From a checkpoint of a small transformer trained on Wikipedia: 570M tokens.
MLP neurons of a small language model. Each row is named by its layer, matrix (gate and up: input weights; down: output weights) and neuron, and shows model dimensions 128-319. Each number is 128 + 32 x the weight over its row's rms, rounded and kept within 0 to 255. Numbers have three digits each. A neuron's up and down rows have the sign that makes its largest values positive.
After each neuron's rows, "fires after" lists the tokens most often just before its 100 highest values on Wikipedia text that the model never trained on. A number after a token or word is its count.

L7.gate151:088123118167140169143130168123159152109125118201174182090161125121129087097168057112117134141177113123152100059154178132121155146148125180155109079079125135090111022119136091120085151067137090085107110140099131133140075026158165141156162149124121155097118185092143133216114117175067112097146128091086139154149163137046120130106121100119146137140153142159124135094134112136128159118109107073159143070136109126160104112095075175174150136051185154081166156166081168121112070097093153193111170170111099076100103093194137108190147117114133090131111107171143100122133132126120130135
L7.up151:126073100107093145134163104144137075141101102161154093158169159142132179163128144133154187112097231133120179186126129136145109189169107095120162127053126158163114099129084109132080145154090137096068104120073134101151084091114083133083166090169085154125129128087146126133138122160150142121104138189104212105128167100136125093138135134174140113097095068142169153130098092140168160078110189081129110170086104096126164131119093076155109163145104107114171108116161132111168138178092094153141107098181134113110130132097048155080160129122137112055151177114111086117126111121087128100
L7.down151:143120131145162085104201153153192049113105149198144153155154061111178103133125122108102084107141131099152162091064128141129135145049185123110166050116141122083081165102083130070128146147190117109140133155159132131111120095116126136136117111133144162082146132143115075114097095127132115072092127104167124105151102133134118095132108152117183154122108141189182097126126153097166070121130113055093143173114144114188156125120137114124143136125130095104123139101135110182123150210096161099211132167130111144135087098137153124121143109118112078142108041182149102124154156079132077136
fires after: "9" 12, "3" 12, "6" 10, "1" 10, "2" 10, "5" 7

L21.gate439:104146166124135151158082129192145151107123123141119066167167121119090079108151114133116099104178138165142122140179186142144155136166080146161147121083125127205177116117102149108126165149099132129122161113104094134116137156177128176163135190103155180075152140147116170112174106139142120096157095148158120109079140104104199101145114125099093091115161101083185138080133100099176150084169126102133215177125148058083202082158112098059080094170116185171082144084192131129102137145143118152110168137121149126117095127170191140131127119137165126089143111145032194167147076095097150135
L21.up439:110139128107107168172068111137128129093156135153108090148137060094131159143152156104088119157108073105138106060104174132128190174109068144101108127181113109061088141181075143157129128076095085159123103139084101158144112142115150203126091129075158182170163144078123155145191108154207110089141123117082129120064096132109223079178117120157180147150156107145132131180164220137093075087153121129125192144176095100167132061164159071090130079182135145141148199130150097101129102121137135100141177118156123152068103108102129148166128139073116146148136140123106122125160134114132141128
L21.down439:110148128134156209103124089147166140159098139164167142126124132119158090105199070133111124161115105107164075124201150088138137100166131187068159096065127118171151093102142165164109141151151106072146129129149136180160061131121107120147160143125131133122088153140137098113140153130133092120158143091120133120091155116140007133126096112069041149179131160185125157127170111118121182163088124168145125149166132075122122122071088140156090131123188159127121125105078153155165138102167108088141122150143140145148203162107061137134131136130108124120146082182120160135071122142109105133
fires after: " |" 37, ")" 23, " Released" 8, "0" 7, "1" 5, " on" 4

L15.gate393:086140076135176104126140120123131131246142138129139195160175118115083102106161160148088125133129158200166142101141162184162209067114135115123200103084109112064037181147112091095173150067128110170122107074090097166121127102074061096133198148141099141125152154133158194108134119122176125160117194129121176105123094046144165099136108138199118109097176168159170142160148104081171125112126119105177183110175105137103143133141113113066157172105118121127135162093109104187150133135119090106065126120115106123093099166137094111128138112099101134100114090079131092125173127137123162132
L15.up393:104139143137129130089120167145138148092186159144118081131134162166140119107077105098122120122123062118066084113117096152135121140103193138150153149145152083134116146140163112152115100142141162159086065125108116180126117087167034159134108095122098164150108156142133120153122123117072178142110129137175097082105107150144115078100128131094112137159148118146163113139101107157113150097133122052077161162096167149163107115177127171027143174172167127149126186112121231133084161113080124092166155124120136123155134107160115148151108126118114130073135122112197112144149148158120100108
L15.down393:113076151106105143143141121183179118152137068131166117064088184167130118120128158203131093119123143150104213116095105115127121174173109118090159163127126151093110087162109154138101093141060107092137112105090164139224140165182125157147131110149138077103162095166134118130136142106119154148072128116130152092068124099062161164103134129172130128103131132156107045075116141160066148091169069099064118071110150127134076131139145148087127146118143150096120163185130137077136124067129091172089074116160096082093152135132096130157113210124182103058136130123142111131163114168174132107
fires after: " " 33, "5" 10, "8" 6, "2" 5, " Mil" 4, "0" 4

L13.gate80:137173176150210124153166147155121104139159144157119124114147140156105157151130123131112158178096123185094113136119057119156098108131120078089145076129142034136115075107150063149112115087113196174175135115110177159135096119115176113119154163173150164077113146127105147130094154056118135101133170129090158105059154108129136127098102140111129142141239186189128113169111191145155099125121148110143125152191201118151127102165195099115153141124103175120113150148146118144148101074132151123079124113156134087117085104151095147117094168082127144146105154120138068162103145169097059119
L13.up80:148157148086139105189166160122100093076049121136078121175110160137109158153127056147099139076142107138103223121137125134184137138134185119105138098081105065137144143122126155100152143079107165160144051090124141178122090115078181107165123112150117129136090108170110106122144111155177102128125098133161099112151115134094083054145120202134121131182079115108146093128087117095095154097133129150077182115132191163111115151149105096141036187128108109159183149134115101170166150114158156117140114147181110162156152144169109134071165102094191110167137133142113105210096139121151083124
L13.down80:093193131169063105152114161158158096153130156127124117077110112098099160087124062088084066119126113160087172082117158185134135099067122156073195071125116120161142204113175163131160103074142142108125121142151154086147159100155123125126137129136110109113131115148190063112119121149129132153098122192131128184155094115169112098105174096099108139115103143061162146142150093160127135159095087159146128170103135152145156133082120112157117166115152042092127079099150115076090109112193140110164081141159167154087188125130126131111174145175140136174181160107103087132161113158109175140
fires after: "\n" 56

L14.gate499:072102165131135104068155146126158116129085182151145123151108125043097177116097107167134102146198117125145090168143078074118167136082105139084140114103113105176083097088121126104131110163066202138152082135170144105120152168121155083174198165151104222150143139085078173097158170062202101124123113110157114159115123134109167127111087132117099121125124122112080099128147156059157093138090158120127087169158117166128130087112148080147114155104111155205162181159105147107147126085111164155133156096106147121132080139124065143070178135095162097106161129143139173139102131096070136146
L14.up499:100120106098108097069124111099148218172098168127163123136135120103143172114133109202091123104154131111126082212133078063049145152160143134072184170118105093110093090174048105093122110090067098148114110133145154140130170111106151128076130103095089157124124129094112160121154149099210122132162163176136135104172113118159180138122140112138090096105195172149104184164133129089155122179105116151177144154042072077162124159171133125130119154109164137106149086134135137096114156175123088199074140134200170097100149101107128153120147170147147108090114090140112130181144171181111121143
L14.down499:125140140149102111116128108091103161171125213143255123097130164123177148114115117199133103156123166102119098102117152124128126165112155119097150110118133147138167118109137136187139079114162121115146063165098154108088138112138108105148143122140137114148183154113134103046124130114156136104129077123140180161143137038155151147134103124085157103112119085147130129154083172127124102134087097149128162167145132091119139145103146146156121164150137161099138102151129136118140078098131131141103153143108124175145153111145083152071190194175125118101164147089112147141116128132173154146
fires after: "\n" 51, " =" 31

L17.gate34:140181104150139138188170090164162153103136128114117176124140143187143095104142131099119102171135124084094105131102119134130088110138102109137141062137162113138080162137145115144148096098121111141193149124091130126165096139184158173098098124104172102142125141173120126109091098131115136132120084162124088126141105134149172185042168154118120122173158109103169099068139178129143140105144085087148196057139064144119170105110131155112126138099129127118106136122115070120116106166136144148095112173184129105144085149201141150140176149145113060100177174168107121152117171182098067162
L17.up34:113111104178160164107044056173145088106164164117147140099117158176207130131036156049184161092126109167115117145135150103144180120122154096137100129099148166138086154081124086114127109058118117120123158187112110098081128113163139071164178133109146160115162130165107197138104131128115183091127130097150117118080073116131088145175119135153142083140130124140207139144086112127126146142078151069161152069041149161165122129141130144102158089115089089111178151093177195113162121108151145124107126063161118116134172195139105107089087108152090106126110134123192144093098130128118092134
L17.down34:139109114197119169078160123150122106127149127136135159127121124168094095101067112131161113144124152194129119125141149093157101180118131088082092142122131134147087116119178159103151148154095094190090108193119143160110130112093135105141113221167174156128038126128198082116148129121073148118145145089191124137098131156110106126153152151196162055112111164100120119143125131113116130162097120110081095099090151187122089142108152105139147106072163109138122099124184164176149126131133131110107154079128133116161122154162147143098208025177127067119156181147165139122080131166118148100
fires after: " " 36, "\n" 20, ")" 8, "-" 5, "1" 4

L22.gate1:146154127111130139145066134102113096089184163142128201079159163161105163055196140137187093145079132083152185133066138115125142148103022110124165107122109120094162145180149147161132102128154152159073083110075140083147128148056106118109156126097141092130132116096173158156088145088114084133123125121134123136134096168095145123173084119165139138086141124124138133103134111169144113195138216124100148097150119160122107154152124150109089088131107131176152165105133165162090064103158095162175160176142127119099134127110119141193173153185175138136097126200087105173139146117124138101
L22.up1:177089105106121093166123096167138093155131156162166189096126125113140083098128161119123122153129133129163097154102159126128140146128124088106125133112147097164146183121126122180182155099099123166116120104114089118083167137090148129154183153104164094138154167183117154095126134122115040112117132108165095142115119124182141099177084166100133106124127125126111104098072139094121122182090239072160094102159174176181159196136098118063100031088083134153155099127119161186146118137121119132107138161164167142099154162138147083137131104119164094138086093121138163130093055077157162113
L22.down1:138140160136181133114149117131153122186121099139110153150159156151174154123135108170112148144132108171113128117105108154113114101119095150134096077165127102101118068113124151121097180110112093072170145114122105123144106155123125162168120112138154115147119159086115131169122098067142178152128201150135046123144141120053080097141098121100103166158154149108120179155150138159154143064116095121133154123120097100078122172124150108116131175217097139104179151164150121126115137040149121123126107142092148144180092146081100130182152180084150129182141130140140142147161159112082090183
fires after: "," 28, "1" 17, " " 14, "2" 8, "3" 6, ":" 6

L21.gate546:145167118060152090083096109145110169141175071098064159097106151134152097103178074134129162153120217108149113098139160145112091120080076120158118108174108130189124084108093078185111133141118148148107159151136090170155059130091148148136161211156173138178138086141132109137082125076159073114190068202152138182122145193163135156130146128141113130079128154079138127195083158182094103112117113118100107146125126165132093146175131119097097143148114081145198132117134122069104107072148161134110112130150186176159135104089176123144084153142141090099130115144100151148118124136095080153
L21.up546:090089096135112138089133118150200093114125163146162149129166151144181112113114120106154145147126077105133118137063139094153124188120063147158097101130187157110109183064154081156194121063096124130167130202138120103170169111085137083134150160197130123117146134142159145074129077091139097126114091051142108125123069159144120165172147097098066122117062137085113124189094162144083132131112145124134143137155154127149149114097110141112109115087138137172148152125176149175108145098164145196131105130138110104096141153164102138152134116128131104137118154106107188110101139117111086088
L21.down546:121111124176138098168161146168078117058157129097096134165102224129091119145118140122108158144141099088168053104161098135166096133150156078139082097142146127121149148107109131140143073146122173170149123116081136146122158117136073086198118142127167144130115109130134123134157127145158148176173144165116120098166101123197112118110177078130146118164113122120105203132083092124065143112114106161110097092139167177125086150145069138130086155128159081135111238118109145105138099140124136120148129108161132067066133123103131130132122109159101129169149110135123074112064128090084150126
fires after: " " 45, "1" 24, "2" 14, "–" 9

L14.gate181:107150126081126166153127093108181124112085153170127111073092136153151144133105045137103150133191136102130109104174030140114166169146126164142181155107146103147110116084122146111102159157082170109121077137146113068162116091173148090169133160091127125097147160122107097129108089131151160154116148146105099105070162104063179154102147065155166154084120145176092081101103154131116116155067090031182142143137161153155090091139088200145036090107158105120142142140126106144091097101135165139116150169198080133114100138119081159148144124136183184094116105099121120081117096120100182163
L14.up181:122174138162109153158120127074164160171127108140138118132117097084151153117126080129145137116153122038123155128154072108080124130207208164125162119137141117114111128143139165117160184149114121131123135115144179153155175148133121125031129139082054108138123147125068121155171125120129136151158128101074067115107148154113148149134141121141081074132132171138102183164126124133163088129114152082163179117096124131150105101179089193130087129183132087140111124106148139105148157123167116137101100145122052091109148121140130073131120146077157230113081168107097080114129147113123125080
L14.down181:116092118132109117126161082122154121118157155112205130130057140087133137154103098194136145161160137141107109109157128129135180154093089111150152115117114114134122066097092111174044095098090212140161110169073096123129118105102150133144171149129143146152169173076131151113113184156119142149063106142153147138146024132127141108098163142091108136163176122106177129137103179125097116163129140168120142190120131126071114110150124110158099167107170121089127147167094159112104078142151130128101077118166112119115151129125124116042153211143066136138169112124096099168062141166113154148
fires after: "." 69, " =" 24

L16.gate307:169118138132138139083134126111134143152156165149146143134120122090113140177095112139130145168090162132079116111155148082152142139096167147158105094120139121088170071150093157127100134115074184151149152156130126151127111077136131094125123153158113139211042090091151137146140102096201142160107048122146101145140138139147138135106112065143087135152169124194103109156117160138151073152086110136102120118152153117153147127146166100107121146084155139108176155189033125074212084140141160102114101084100148094079134142203147162117071117137085069156200128158122107190182079069159137059
L16.up307:074104117136113119116114142100126117089140132106129103108134197101136095163185159116185147130176118188141181107096132113136064150150095084152125115071107119151129151171153139106133103133101000120103148194107107104122142114115140108081117161098166108078126142112166168150166104115092108139238099121153127149117128130159137111110139082133059109095139158117106122144189140157112150100165109127092174167117112174115114133171130159122129132070108153129086098103141130109097153107122067096157124176085100125075158173093025096121167148133130106192203112156125096133156125109136118125
L16.down307:134130127141163147169137129142144137136128125117160172066129199130096160109060107161089165158127125115131143123134131165130084121107175115127125071129104124101201168084095137128219152099125136099120123165124144102084126116119129117061167111142149152140174112168073129131159128157147139159156163118202098130139119035125141134136149063134162186104094143125101112125157130128154109137155140105118168112179145163128088189116137131125085074130150114111154135156118078128102214059046158094102105095115141109067098137190138115153140126154097132120144102129115150169085101135120120129
fires after: "2" 83, "1" 5

L8.gate603:139088140116098196081101135133115150172149144118098082152124115096128140225160137168145112147129108124118127110181109072122132154152138095078094110149092099172181123109109115119142158141154175094100157154110143115161168131114106137144171178127126084119143158148087074091096077141183122218128145089163102088121096110114134112167134149104103159132115131130150103119141081093147151141101129131090186203150101112112112159178131134130102099149097103187139145142116118136137115193163151178143087145143124120120153158154093139157168119140119125103132044172139144098139120131118132114
L8.up603:183133126123126105128103103080161143124170092152198141130113120203088171119172148104128108145109086170159119114072142136139155174109097132088103142187153137080167120113101099155171151104138116175157083159085134114168191109124146102168125115076145189133153173080151181161115116122109116136120139094126086139205151139186082089138075098131108171093071151096171038128179118054127112110188162151105092185144142104163181085170111079127165121200125194149132141105137156172141125076075077120128117165073118135112134096111155157119111154074105132159051120174091148137151100127145110122
L8.down603:127114099123153147096181184117148133137122153124113151128093144122188114146131177128085135125142080151128145149192145131077075166134183080135119117138077104090198091094106143156115149135137185098078183103116141152130060118139154159107101122112119083143099146143098160141104157157142127126133124103175092064192114178159172161118149129125117097129112080172083114107126090130079159102172171101130117167151114107152139118155151109093114178100162133106136104144172116155141106174129115107134107159176089128163149184141118139123169134108169083105106128193075103123114100158086085203
fires after: "1" 14, "6" 11, "7" 11, "4" 10, "0" 9, "3" 8

L8.gate236:145136152142139132177138148139103097094140076155130113073149123142086139091149131076116101081086090097131146072157084175191151123150096132127141099112063176132123136058114093108167109149083187080100123141151083086085127138152118174136138116178138051153136085057090127133179132158149124148128066139153142104105099145060160166121128108161081134172139146078181138093086139150130163105152091101139105115185033122131114110107034102097097124117099105106112157112123148166155132113145180173110103154177149110154146120085082106096100110172150133130099178116114195113116138097098132081
L8.up236:167092160148090103142146139158116167121131125081065111088151168203136099162164146143143130068124155108137117155117125140101090122112135115158104125166155145169079092118142145134182137163175137124116146082150114148137110091133099147103090125201163143150124150091164150157134142159132101130069121118177113103106103121106139169111147098083129049117077147127180145158097095126152203079120114110106110152095079147145214138077039078139121119126128135132147205112177199169178195143124129161099164046165138171110120151074077117079152129117127091149176209081119136087070118130042131083
L8.down236:139172135154149111128165139168159075167139147172094127125131119125108112140151093087104156100061111130116112095097168054135106137161069204099087194159147110111112106067108141130094128113170138107115219146161078144066085104155115113112102159115148180143147174177109181103066153093106144142111094136221142189139160101165168129114171140079098149104064111131142047107187135138123142142115179103130192139134138071157083137206140110095160185121097082110178117070130122111167077113152167130134169138132097126143105113119129112073106085129114123166122157125157164119103164132133102155
fires after: "8" 16, "0" 12, " in" 10, "9" 9, "2" 9, "6" 8

L16.gate551:148140102234150157109117140156179091144137145114138079207107160112113143058129104132120099097123128146055134172118186140138102142082135127084096093151113144143099110109129106096170147098174196139120169108101173174104140102094079144142153110097155107116183115110123152184129128084118151121111110191150135160129124128124188063111086157135134111155166121164166138139110099151189127132142123094113179121148118108180154157203165151170137083159087148083130092138114138105166137156120126124091145126230161096112139133046139094153065163128123141103113125140132157127119134152074128140
L16.up551:047150192145130207118223105123130171091097147116120116163081103125164145112147166096082110144173069144158166201114147167183133145146199121102158100103079154104071144159120122161137123135143102143172128148100108150109124059155108151140115188092157121180186175126146104148119135116124130096109157162093132107088119143122161149129125166124120117099160173111133142104147177090105168079153097095111104095088163094110137103129101145085176174166100103149166135138131091075117187149143102126172090104106108155127080116139129126106090134099102173132071116121149126117082187143144134215
L16.down551:134125129101117119084135131103140168143114142158146149093146144145072092126159139200141151114139155099122087110216123100097101104181114181131132098118135086144074135140147114085102145071113203119095033142153158147066130087146175145090187111199140076141139124177168084095139111166161119186160106133154121169154120122163170140119121122143144133164153150159183108149135136104155094184112086168119122130118123093182074119119144125173064132131169093133138054114126150146090121146100086136107179159146160134181148112151136112174172162112105150087108115117141186071101140157146068132
fires after: " " 64, "1" 8, "0" 5, "5" 4, "2" 4, "." 4

L14.gate626:110115119148115153101152124103149125202144151178177104137097121101102167071136059162191162095141153064101131134123113095099174085175078140097162127163146167160144072165098111094192111133103160159065095103128074077124135098158174096073122157110120107162113160128066168086149165134142118194137132091136128126109190121075155129102076083128090119141186123111135158173113102084152057125131154163171186159103137088143120178119116151176099152133170138134169151117085162119098139174142093159111104139200133154145118072176115167115172157180114153114086115131078090184075089177121161081
L14.up626:094089124113131159114161123080145118164134142137144092147088133103099160054107091199158168118142131089088124119144123070103195080105107137136194163164107164166177093132071101098189129106104155191092107133150103091121152080144136132086142195087110093176113164111099170104141125114174134202130144111168145126123168127116173110067091099149076087186139129104154142194127074056144084120132150156185189159106132104137106173131088200164107151161188136131161158104062161133096111170136095179099123158170133152120117083146094162091170150146120149102060109132138099190084072152153122070
L14.down626:142129132141118144100153152112153113126127174131161151125122130124101168134038149171123110117143111132161138165133098119139134125108155116130197120135124142138168092118144136147121108142114122105102113170147139144131127142125139127139127134093152118161156153096105131091107154174156123152141100136110114088112147021153127111101095115153125134145169167135117112117105115111110145144122096101112074220143092115109158141151106101107117158118128121132151139111141164095128120127129131149120101141152103089146172149132134119024188255125103111141147135127093105138128122114174127111
fires after: " =" 49, "." 20

L14.gate27:091124096098161110076089152127099174134109065113104097125083150099121153149128164136104202106117092147094139160177128160141164163120139094137139170128174138149117102109134130135083120072053144179153075057115111072124199150141106144162110112123137158122140189141136077147096117081116147101162092109121195160147062136100165163079099132152116189096143121096071163137153186103159129099167145063143167095155077068124150118124160084158075125178186092118139107144130146108145174097141111129092093148139126077113095045160122154070071081060121194150075204097106165124087108099112116140
L14.up27:197149191072160108106134072080066155136163073135123138122101130135142105141130142152106144155110105102096087095096073125161100105078174097136096147139198163138093135146044137128084153118115070177178083117077151090126152173117135103125110164128101062117113156169132112143097149079140173120146115104101171097119129177139193116150073136181169123118114179114117127118166105095146126130167083120170188097064140145102153161147170126166186131178130112100134147118130145066160140126142145112078163164170105144127177121155137103117146113103164124128125135097055131207103164126097094130
L14.down27:182121139155136051129127105143146105186105104146175157095135101099101107129121086079167082187084160151164072109164158116086139133098091152089162142140115092129132167151144129109110150068093141067090136088174154084141062180108138141106136085107115131174164083137094111163097107155109074146152114169106165112117145144082168181104090103153082135138137085128097133108120098136107124144151085142125117216105127161137112120120139138147152077067152157176151028098088138065101038134173097164101150081197166114153118155134134104095110149162075106154153133118108071095114129114046151138
fires after: "\n" 29, "ional" 11, "a" 5, " UTC" 5

L10.gate568:128110141137095139137147164089142137079148162131184107123170133124108131131121054131135084128156118094111140186117139113178148151144168064083161132109119052122197115115087072145130154128090182130106119140111107135106178111116128163105150155149092156236117149129071100113129196081131137133100124122085161125140146136105155166126146139147137097123075167140142092117125206109131105121156149107110149130066127072152071140136150153108172113091148149180217123162166109123142137135154141162087108101125204117121097093153128142134159131111157091090145162105147133121148083108155148112
L10.up568:105106172159102135121174145147155103075122157168171200129197073117117058116069076121124080127141166057126128181090155146172150180148195039169151106118123041116155095097114111170146118169137196113117105106143095118150161115124131092107119162134035156139143160109038056132123205104134159154145141131119140121144135129091166121081152126161128103097079129173116112125123185104138134081124100141096119084103113083130159128123148152106144119105127151173193104171150091161113106116115147167100123104157219099160097131116153129083144140108155129103100175119158161120139129080170165098
L10.down568:143082140089118106112119096162128153112105199105141152158106148130122091169124125093143137177119111134217086098110093159151129156180085099131140132095186157121113154109121158203128131121138135115111143130120149163165102125101087162135140169097138132081179136098145190127071133170078136151140101104137094147149065120140102124092133121076141130154146101143121164142130098192071115102085127123147131127123162120130120046100076087147074131135214076067148144164135148180042040125091115118114174129153126157095158161097136128094112107121115135112140132141168071138101152125113122174
fires after: " " 51, "0" 26, "1" 6

L14.gate571:093116112171144173141130140110118125117130135187090139083140122137070152125142072137189102072151150105112107122106083120125173071131161065070163123136075182215132106106110112103187159130088173124131073153118122076152162108175160122119132154103085140125137162049151188097100145176174078160139104109127135141089161140126122102154067128136130124077115137099124114143139072092129118119115179181170151144110045076107102205144101140120076141077170110146171119129057157164147107142139131153082162092154133182126102072095071179099147164141110190134134124098094106170052167168115140081
L14.up571:110087179158141163149124118159122154149152138141145122118088131119110098090129031132157134079141148110078097063138062087080167094162103118130154144168111138133135084141132164091161138074109121172078143092156108070091130086177163119114147150112109154153124155073111132106098158138148159125108109098098135089114161137113141127078117092134124132128145174122091152195096091098161142127124154090137190159087108159076097209094057159117105146143169145117134067085127116111142120153100116174135140145105127155159109111227035189128158141140112164182069128180112177181111103193100199071
L14.down571:084143171160132175124143125078155121124114160146150147139102116110109087159115106188109136115111116089134110178117122160136122097156124160092157152125148128181138106131153074125137129109087134145071098145085139081118142120117120107126122129098134116134178150105105123070160102142214131132143103164143144178102128057120123123123081120085104176129108091117141165140125144117181118141111138190143147202089092114109134171131094117151131150153131101120137105082122181146126120141095087114058082123148113094170123159124136152102135163095072128125113140159102151164111156129172136117
fires after: " =" 50, "." 18

L22.gate603:077095163099137122098029167169098097136103097165141115109144107163050025169152127126131123155060099101117150122143104113210132174133136152132115107154144155218136164131085150072033072103097144145164124149134149130126151160095123105173164106120108124098135122147145072119147202124134122118134099146154148150129088122113115123071099135128087142153075178151042144140152157154199126089147175106089165111084108093068106053122101177112126110094122188111048173143188118123103143102145163156124105153143099092077136106085128130102156179144170078109082098176131118131132121175123074107
L22.up603:149105108089153124135149133151127113140139128170160113102138132157148154157172144104153148146119087134182132143092098115109178146106141113152164151149115146109119165158122179125091124152083080103135159131193153086146155123163176108161125084138083147121142046137123078126202102180223151143159090125083148135137115127104168122135187121089117144131150215097137117168151177061152222151107089108107136158161108145178143084079160120057159115105122179138098142081171094137145110130124109121103203116167110087112080137175156123151154138140132162147077151184121155123101136206136103144
L22.down603:098129126125132092166116084153134129088106152126157125213160145105094102060079179116164168100119074171106149121090168117130156120185118102063121137166107152125143101098074181141137131139097110161121116149093120137108097140107114069098132192197097141162107099113149128121166167154105168055124127130129113114122218108141089138182134155159108110087095130121115102144173098173136079062190124115136117178117102115074166130042153194167137136127165164134187138156092158140172141089133167096110071161092096171144155128104109115146070136105113133154189154106111124152120092106159090157
fires after: "1" 28, "–" 14, "9" 12, " " 10, "|" 10, "0" 8

L16.gate55:147144110104167112132091114101127106121080163172123122155099141160151107122184152148104173093179132170116134094162075128159169111106150090149142062146124095110120153175142131147161027125134132149136086159167089141141131040113107065096174149091127102103081086106089109194123188095084166108121143102133144101133097115144111085058144169157096074113226121119123094112172148161142206148155130097154130111102166132105152063123158182147103129152135182112114151144139168142107147125127089124097127079141134046176115109122110155136134108130053168144102153164099129147133167116155140099
L16.up55:099148146110121088164072139128082139153136157209146096161151133138119110153100096070126098087123112181141119212159152104120188173164129153092132153144034136116085127145193130159161126156056098137116098127123130155082112134141128106114125128127105149137140148109130097115177120135088117129158140139146138090109134112121149140214148113122175199101129100130159128173108082176110097141153103104075075157101072139124108045134081143077115142134126127156076125227118155200167129118120108170093129136176143122099130106143155183097079202171114152117158107147100133130165096152171112069
L16.down55:175097148072139049111146099097146096136099118123162127148122128162109095116119177139126112084137160133146106137106147136112144188136154125133197159111120131143143128156159106200086110169086199128120099144080124131094107129178144062103112096104096106109121154160100182116150120079147074157159134124110151118215111141052116151189113125102144162184093081104139077125094079158120133200145073109137117064145079149185126104118057129088118123100087180102021127141108150105106189094121175152133145175116123108102126139090104152079091114087092139108111124141123115171120133103130162096
fires after: "0" 25, "6" 10, "2" 9, "7" 8, "9" 7

L7.gate274:107157089170057167162103130046115139135176096138096080109163154129132121131129146089128136150088134127170104169090170116093093169172137184129128170131111130165125137216140076107099099108143181151139180172110143137133123159126090133089128131142120149131123101102133128133157122132096148045171116193045155118085108146144123172104131136163117125101146164094082107143138087082095099128091157120161147089114169176131088141059104127134119153143115154078164170128130108099122152097142178102151106201129127075150100075148146130169100183091137157120112100162132176045110165111222142142
L7.up274:118178094135173141126154086112098158083152138154137158133158131124119136075080155119144181164157170138135114154136119101088077138095173222161118106164160132134097138146179107137099158144175115149091147149093113149080074118130130178112121076154127114074125080158125106096109137069131129181108156146111114077115125102094161153085158113167107107116106190157144147182054198088127062102141199103062163111200091114081099106117107136137123101152089091110113104132144086148114106135098121148100109163100158084086174110116102051139183147112172086134158153107124116081118125142134157113
L7.down274:118175145095124121131146153082104120117136099150171090132147119121132144117063096143114094134158122111140119109160182148050090102119146164100133136073132101074121120153203139125105210159081150143149165170145131110136163117093153217102086087143150099109104073180111165095115101092104146085129154113075136139185145074111118090131087110120143140085176114149146137090207125135124127118114069158074155161145161151151099100123136137164130127104109116055171105175155134081142081105106153105149072119074107120121151073124130162153065149067157110176126147047160212096091111095153123125
fires after: "," 56, "s" 4

L14.gate136:128135130131144161117146096092192173081105107151145195130089137081131133147137117191172062070158088147152069203157135127160147160165127111134192160123135086099127096181153123139132152138129092127165120095178151102198147137137160118121180129134115113156149120138072193091151079135184143146122154126109105109141120103095134101136128143177130043143092169098158143110090116117160129112118124151129129159133128121133091131155105171200131085142173129057121153154085178129166122093141110207068142123145118109150109141185183152170163118098129102092098091093100160123141073133098130115
L14.up136:131094153128147155121117129115205055134114103148149108184100084096121120121135091135079186179116156091159061165160104116125163130124190088107099126143102144114084111139138123098184087092101092151101061117088122125069137172169144082072168138100059128134114136061143141137143146144120097174140112072161124130113106132100139145157058101093118120141070172106158138129113096136088053126158152122137131121099138143134108156149066162141120097110164118128080090129138117130152106112111075218108135152144123143136117101096185184152166160177104145080075166143128189190145219119143140159
L14.down136:084104134083104120026135145101137076105088150197214111134113082123129145130144121178165128156108142111120121089126112139090130154122117142132135121119122120137187160144101149119130176147129155127088111175123127159123120082112084130095111103132143127126131143102138136068134136111146149143161058179103084093034161081102121133123085145156129124116132111148134123119112133166166116170069151161148177134064120159129146173185105123175087181129114111123169105127086138126122130148194113095139188204120153121144195120131167085091141173133118163130146143114089092135075164173147093112
fires after: " =" 46, "." 39

L8.gate304:108106127130165124096141113125083096107145132103089116134166150137110041153133114071144113124126127093095134212143099149099160143122107108050119141117050095097139134118085108138159120141168116157072132091133125099143120153135066125157136099143114142112172116171119122144110129173144129126119058109119122119134080124131187120046133082134118151129181133111138064066156242106156139098113191102164117063138114140100166074132107126152110156140128126112149131078088163111078115156117118094122139111197097173215164107107137075096115096136161132102083093119115098161103187135146152121
L8.up304:116120155179138110107140154043085114085124157107099149147094189168118158139148133143165140110130126122130105124108066094096120110072143052126124129158105064158100149115095126143151098121172127117096165138150030095154176159120109136136076176140133105128151082164203148061157132138138103176152090115103142090098111084176134140081162151091120138115152178140151086153079191122191122105127120096115106136159109170088165100114054094186070158126090113128113099126109138111096147146095128103099138148108124061136181103109129147140072128135124150160092132158069135140124135091083169126
L8.down304:083110162079093159132132082091149160178108147137088115110093134164136186061059098168149133147147134210137110129098172139130139120162131159119121150117202153124184154078093120128105173104068121170132189098131130171086133122188130178133113135106092129135115130064120125050109156069093155104079129078139072103148102117168113104149057159096146195113109118133162152118101077158104200145165117183082163103120121081117175141121122121140124130167088127112127100162153093169155045098063201207138119137091168088157085147125091203086110157161121142134157114119137137123078152125159164169
fires after: "0" 23, "1" 22, "9" 14, " b" 7, "8" 6, "2" 6